config.toml
n_kv_head = 2
norm_place = "pre"
rope_base = 500000.0
rope_fraction = 1.0
init_std_up = 0.0255
optimizer = "cautious_adamw"
beta2 = 0.99
batch_tokens = [131072, 262144, 393216]
steps = 7544
dataset = "wikipedia_en"
MLP neurons of a small language model. Each row is named by its layer, matrix (gate and up: input weights; down: output weights) and neuron, and shows model dimensions 272-367. Each number is 50 + 10 x the weight over its row's rms, rounded and kept within 0 to 99. A neuron's up and down rows have the sign that makes its largest values positive.
After each neuron's rows, "raises" lists the tokens whose logits its output raises most directly, leaving later layers aside.

L3.gate954:59 48 63 56 60 25 46 50 50 63 49 49 44 52 53 47 44 60 33 52 52 53 40 49 57 62 51 57 52 30 41 51 35 40 62 45 42 52 66 52 50 48 47 42 57 53 46 61 36 49 53 60 60 36 33 39 48 69 63 51 60 61 57 51 54 51 42 63 45 36 40 53 52 54 45 69 55 56 54 35 45 44 45 56 52 58 45 38 47 59 45 47 38 58 54 44
L3.up954:50 51 41 47 32 54 65 63 29 54 53 47 47 64 39 43 56 49 48 68 38 67 62 52 76 49 53 41 48 43 46 49 45 51 42 42 38 58 53 40 45 39 57 42 53 45 63 48 41 43 53 50 49 34 55 44 59 62 44 61 51 42 64 59 55 47 67 56 47 53 60 45 41 54 52 45 45 55 67 50 56 46 44 48 72 71 29 62 67 41 58 51 36 59 37 52
L3.down954:62 53 67 67 48 74 42 42 49 48 54 54 47 62 57 54 47 45 36 58 49 61 31 42 40 54 50 41 54 63 40 44 60 46 60 58 58 46 58 40 58 45 42 58 58 44 37 60 55 61 57 39 49 44 53 56 60 42 46 60 46 37 51 49 48 42 44 62 44 42 59 54 40 30 46 49 50 35 50 44 62 57 54 65 52 54 48 47 64 52 49 61 54 41 46 36
raises: "lam", "mit", "k.a.", "cher", "ior"

L7.gate661:64 47 60 57 51 60 61 45 54 53 41 43 51 40 41 65 58 60 39 49 61 33 53 51 35 39 68 50 59 59 67 44 41 56 58 46 44 52 51 61 63 51 58 30 36 62 42 44 34 56 44 62 40 54 48 53 57 44 72 45 45 57 55 39 44 63 45 45 59 52 56 69 56 41 61 46 57 41 73 50 33 59 33 67 48 44 51 58 44 42 36 27 56 33 50 34
L7.up661:42 50 47 35 60 57 43 44 57 40 55 54 54 28 39 68 64 68 55 60 41 11 53 60 67 40 54 52 46 65 47 50 55 45 48 39 44 61 45 61 44 56 58 45 59 61 42 47 45 88 57 28 37 56 50 54 44 39 61 53 37 62 54 52 37 47 35 56 52 43 55 65 47 48 40 41 59 65 43 49 46 63 52 55 50 62 44 50 52 49 54 52 54 55 37 33
L7.down661:40 48 49 41 59 36 44 60 48 44 57 49 63 44 34 61 48 47 44 31 62 34 38 69 46 52 57 58 54 72 48 44 49 63 58 46 39 40 28 69 35 61 57 50 57 47 44 55 49 47 54 57 64 51 36 71 52 48 55 61 51 61 58 47 40 57 41 55 57 45 56 82 48 44 37 59 45 49 55 47 45 66 44 66 40 46 44 42 52 68 41 22 40 43 60 31
raises: "ly.", "ly,", "ically,", "ly", " times."

L7.gate828:24 56 53 45 44 45 45 37 62 50 73 37 54 34 62 54 56 37 55 61 48 56 63 60 60 44 62 37 38 47 31 65 43 49 63 64 47 46 61 55 73 56 58 51 51 28 62 47 54 51 42 42 49 45 55 45 48 50 43 44 39 50 47 30 65 61 46 53 52 37 37 37 57 54 52 41 33 39 52 50 69 53 51 49 37 53 47 63 67 39 53 44 41 56 48 41
L7.up828:58 53 51 50 58 42 39 36 45 64 34 41 59 43 49 55 56 50 44 52 47 50 62 58 45 38 52 33 43 46 60 48 40 33 47 38 59 52 57 60 46 49 69 58 56 46 35 72 59 53 52 54 43 40 53 56 50 33 28 51 54 43 57 40 53 43 31 58 50 56 37 41 41 60 56 52 42 51 62 49 54 41 51 44 47 42 42 41 48 47 47 54 54 53 57 39
L7.down828:52 53 18 61 57 60 50 50 50 45 55 55 57 49 53 66 55 55 67 53 33 73 59 54 45 51 63 49 29 42 52 74 56 48 38 51 49 40 53 49 53 65 51 56 60 44 54 39 43 56 48 53 46 71 48 27 56 69 58 54 59 54 38 39 48 57 53 55 68 53 56 56 47 40 47 48 60 46 34 44 45 46 37 41 42 51 45 34 48 47 35 44 28 58 59 56
raises: " of", "sch", "ent", "no", "-of"

L5.gate355:68 47 41 59 48 44 61 35 63 63 53 39 43 46 56 48 57 68 42 55 45 39 34 51 38 50 38 54 54 60 53 56 34 47 59 45 57 54 47 40 39 65 53 53 43 59 51 59 61 31 28 58 61 53 33 49 64 41 33 55 50 50 55 58 55 56 43 63 68 56 46 52 63 46 24 46 37 37 48 42 57 56 42 45 49 67 63 75 61 65 41 45 53 59 40 54
L5.up355:53 49 48 57 54 31 49 36 51 64 52 46 31 58 64 51 57 35 55 59 48 32 64 34 65 50 56 55 56 28 47 55 56 46 32 29 41 47 59 48 55 41 49 49 51 64 46 53 46 46 47 50 42 58 37 38 50 48 46 50 32 29 40 50 53 64 49 65 55 68 42 65 65 38 37 40 45 46 55 61 41 63 48 61 47 49 60 60 54 42 38 50 64 64 45 63
L5.down355:53 56 57 53 64 34 48 40 47 54 55 57 39 55 60 68 57 48 55 46 31 34 40 34 55 46 46 46 31 44 58 36 46 52 32 37 48 48 59 37 47 53 49 56 57 47 44 47 60 43 45 36 45 53 42 49 56 47 49 55 54 42 51 59 51 45 61 24 58 41 33 52 36 42 43 42 51 52 44 49 48 46 49 46 57 45 44 40 58 54 55 47 55 64 50 41
raises: " and", " however,", " while", " however", " |"

L7.gate1268:54 30 57 48 70 39 48 46 59 45 61 46 59 57 50 28 55 53 67 47 30 58 42 32 48 81 41 38 44 44 46 59 69 55 64 60 42 55 46 39 63 42 39 50 50 43 44 55 51 45 61 56 61 29 38 25 45 59 61 47 47 31 64 45 52 61 57 46 52 62 55 66 45 43 49 48 64 47 49 31 63 58 41 31 47 30 53 52 29 47 45 62 47 38 43 58
L7.up1268:74 58 48 54 61 42 49 62 51 54 63 40 53 36 60 42 42 38 46 49 47 43 58 29 62 48 55 46 48 47 35 53 56 37 56 38 58 57 71 58 60 56 50 38 25 47 66 53 45 57 55 54 38 48 38 64 56 58 46 46 62 44 40 59 45 58 51 65 49 51 40 51 66 55 35 40 57 38 59 43 29 55 60 28 63 60 36 52 69 41 27 58 51 38 44 45
L7.down1268:56 41 57 61 54 60 46 42 42 50 48 51 47 51 54 43 34 59 52 55 41 55 68 44 55 77 50 55 47 57 51 59 50 45 52 55 51 53 54 49 55 60 58 59 49 48 40 41 55 41 54 46 63 29 55 53 59 58 57 29 30 54 42 33 34 73 53 45 69 35 61 49 40 49 53 44 56 50 47 41 36 44 42 22 36 53 39 47 54 61 37 54 58 54 40 61
raises: " daughter", " son", " child", " son,", " children."

L3.gate69:60 70 51 53 33 55 66 41 48 42 57 64 38 56 58 56 60 56 50 70 51 55 45 39 55 62 38 64 47 58 49 65 53 40 66 42 62 45 51 37 44 39 62 49 64 65 46 43 64 53 18 60 45 56 29 62 53 63 39 44 47 59 42 51 58 79 64 42 32 59 62 42 47 51 53 59 29 55 55 53 57 47 45 51 69 49 71 52 40 37 58 53 47 54 66 52
L3.up69:68 70 56 67 40 65 51 59 54 41 63 63 39 55 52 55 63 54 47 69 46 54 55 44 56 68 41 57 29 64 51 80 42 51 54 46 34 36 61 39 48 41 61 37 61 71 55 48 59 52 13 50 55 58 36 59 57 60 39 51 47 60 44 47 47 69 52 51 52 59 52 41 55 62 50 59 47 62 69 44 71 44 45 40 66 51 52 50 45 44 33 50 49 50 71 38
L3.down69:38 40 48 49 61 41 35 59 47 53 46 38 43 40 33 44 39 30 51 35 53 48 67 49 46 43 50 42 63 50 58 30 46 62 31 46 51 51 46 57 49 60 35 57 44 38 60 56 41 52 69 49 52 43 56 37 43 45 66 56 47 38 57 54 50 33 41 56 63 47 45 56 47 52 52 51 58 40 43 49 45 55 56 46 35 60 33 49 49 52 49 47 59 49 33 47
raises: " and", "s,", "s", "'s", "ish"

L5.gate895:48 45 79 59 55 71 46 50 52 43 60 24 48 48 54 55 45 58 51 44 36 51 42 47 62 59 54 60 48 52 43 60 47 35 41 52 54 56 43 56 43 67 68 51 32 35 56 61 37 48 58 51 58 41 37 58 54 45 41 57 53 29 73 69 48 57 59 55 60 67 60 49 40 58 52 64 66 49 50 45 54 56 39 46 40 56 53 49 30 52 49 47 40 47 44 55
L5.up895:35 41 55 75 49 51 36 55 55 43 60 54 68 42 54 52 41 53 40 66 47 57 58 45 47 51 60 45 41 70 35 52 51 46 42 43 66 53 56 34 51 47 48 52 55 45 58 53 44 42 52 60 51 44 52 33 54 60 64 50 46 63 64 61 45 57 53 65 48 48 46 56 43 59 52 57 41 35 70 46 46 53 39 52 48 61 52 52 30 37 36 47 57 43 46 47
L5.down895:48 57 49 52 55 51 48 45 44 52 52 40 26 48 53 44 49 49 43 31 35 49 35 38 74 44 62 49 37 68 45 63 45 56 51 45 54 54 48 35 49 46 54 53 61 38 56 60 49 54 55 57 56 43 55 49 58 69 56 51 40 63 55 52 54 68 32 49 64 58 66 67 35 64 71 59 47 52 50 44 55 45 52 36 57 54 63 37 32 63 35 65 58 63 48 52
raises: "li", "lic", " few", " of", "cent"

L7.gate234:42 52 48 43 64 69 44 43 40 37 56 34 64 56 59 39 59 47 65 46 29 53 55 43 48 38 69 67 59 42 69 46 43 57 47 57 62 49 43 52 40 31 36 41 56 47 41 50 49 43 59 53 48 46 15 50 52 49 53 58 43 46 67 45 68 45 40 50 43 59 46 61 45 36 50 54 57 45 60 54 39 48 58 45 40 53 50 47 45 51 54 55 34 41 54 26
L7.up234:52 49 52 56 38 46 61 48 49 57 46 52 52 54 52 56 51 33 46 43 48 57 51 43 64 24 55 55 38 47 40 46 68 59 64 52 63 58 59 47 38 56 45 41 49 46 55 60 39 50 54 37 55 66 35 45 36 37 46 62 57 50 39 54 39 51 46 44 46 45 38 67 37 44 46 43 40 59 53 42 68 65 39 49 55 32 57 45 44 39 42 42 55 65 52 58
L7.down234:50 73 62 49 56 39 58 47 53 63 61 45 62 31 43 52 48 58 54 65 51 47 63 37 32 55 41 57 65 60 36 45 44 52 51 44 45 52 41 31 38 52 55 73 59 50 51 46 49 36 64 46 52 48 39 46 31 44 48 57 52 50 56 51 47 52 60 37 59 48 49 32 39 59 58 55 72 43 59 33 47 55 44 52 47 42 43 41 53 38 62 40 49 53 65 51
raises: " son", " son,", " daughter", " daughter,", " eldest"

L5.gate1063:49 50 68 41 47 51 52 30 39 59 49 51 34 54 36 56 56 47 46 50 52 50 60 49 45 62 47 38 45 74 47 54 55 52 62 58 54 47 50 54 62 58 49 44 46 61 59 44 52 50 49 40 48 69 48 67 43 31 53 48 70 57 52 62 47 48 61 60 72 38 55 55 41 49 48 40 45 50 39 36 46 41 50 51 39 37 42 57 48 33 56 27 60 38 51 32
L5.up1063:44 59 47 53 76 47 52 76 48 36 45 54 39 37 35 53 59 64 50 38 53 34 55 48 55 39 60 63 56 50 59 49 52 60 57 50 47 32 51 76 67 56 58 49 44 35 52 42 34 44 47 56 56 31 36 38 55 49 42 63 40 68 38 73 36 52 60 26 43 57 59 40 47 28 52 42 38 37 51 49 48 32 68 43 57 59 35 30 70 47 46 54 62 70 66 44
L5.down1063:39 54 42 40 57 36 49 54 48 49 56 44 36 32 40 54 42 62 47 42 56 43 32 45 50 67 46 53 46 70 54 53 44 53 49 51 66 49 41 63 45 38 34 41 62 71 71 51 55 48 46 47 54 36 42 47 54 41 55 37 33 67 64 62 47 47 53 51 35 59 40 54 48 38 56 40 70 47 62 65 67 28 48 62 39 58 46 48 41 52 53 22 57 40 50 39
raises: ")==", "ly,", "ically,", " (DST):", "icular"

L7.gate269:50 55 40 56 47 33 47 49 51 52 56 62 40 60 63 51 68 56 63 52 54 40 39 35 73 57 33 51 49 45 66 69 60 65 45 53 38 47 67 45 63 50 60 49 54 55 66 61 67 72 53 53 65 53 48 45 54 50 37 29 57 59 40 59 40 57 75 50 45 61 35 58 67 44 51 38 51 62 44 43 67 61 53 54 61 71 59 41 56 59 45 50 39 63 44 60
L7.up269:38 70 48 57 48 53 29 45 66 57 56 51 49 42 64 50 54 61 47 52 19 45 54 53 51 43 58 39 40 55 54 57 54 46 42 43 49 50 44 35 43 51 56 51 66 47 71 59 52 42 43 47 38 57 25 35 52 64 36 51 59 54 49 52 44 55 40 55 47 44 41 55 48 44 54 38 37 45 36 43 51 65 52 47 67 44 56 70 47 70 52 42 44 49 20 55
L7.down269:54 47 50 62 38 52 57 65 62 63 57 37 53 46 64 48 50 46 59 51 57 46 34 45 38 61 33 58 45 54 54 51 53 57 67 57 59 64 58 54 42 50 53 60 52 66 47 66 47 47 48 57 53 60 51 52 58 60 33 32 18 57 47 55 62 49 40 65 59 48 34 65 45 39 44 43 59 57 64 46 59 56 56 40 54 37 48 24 63 63 36 44 56 55 54 45
raises: " while", " and", " a", " serving", " which"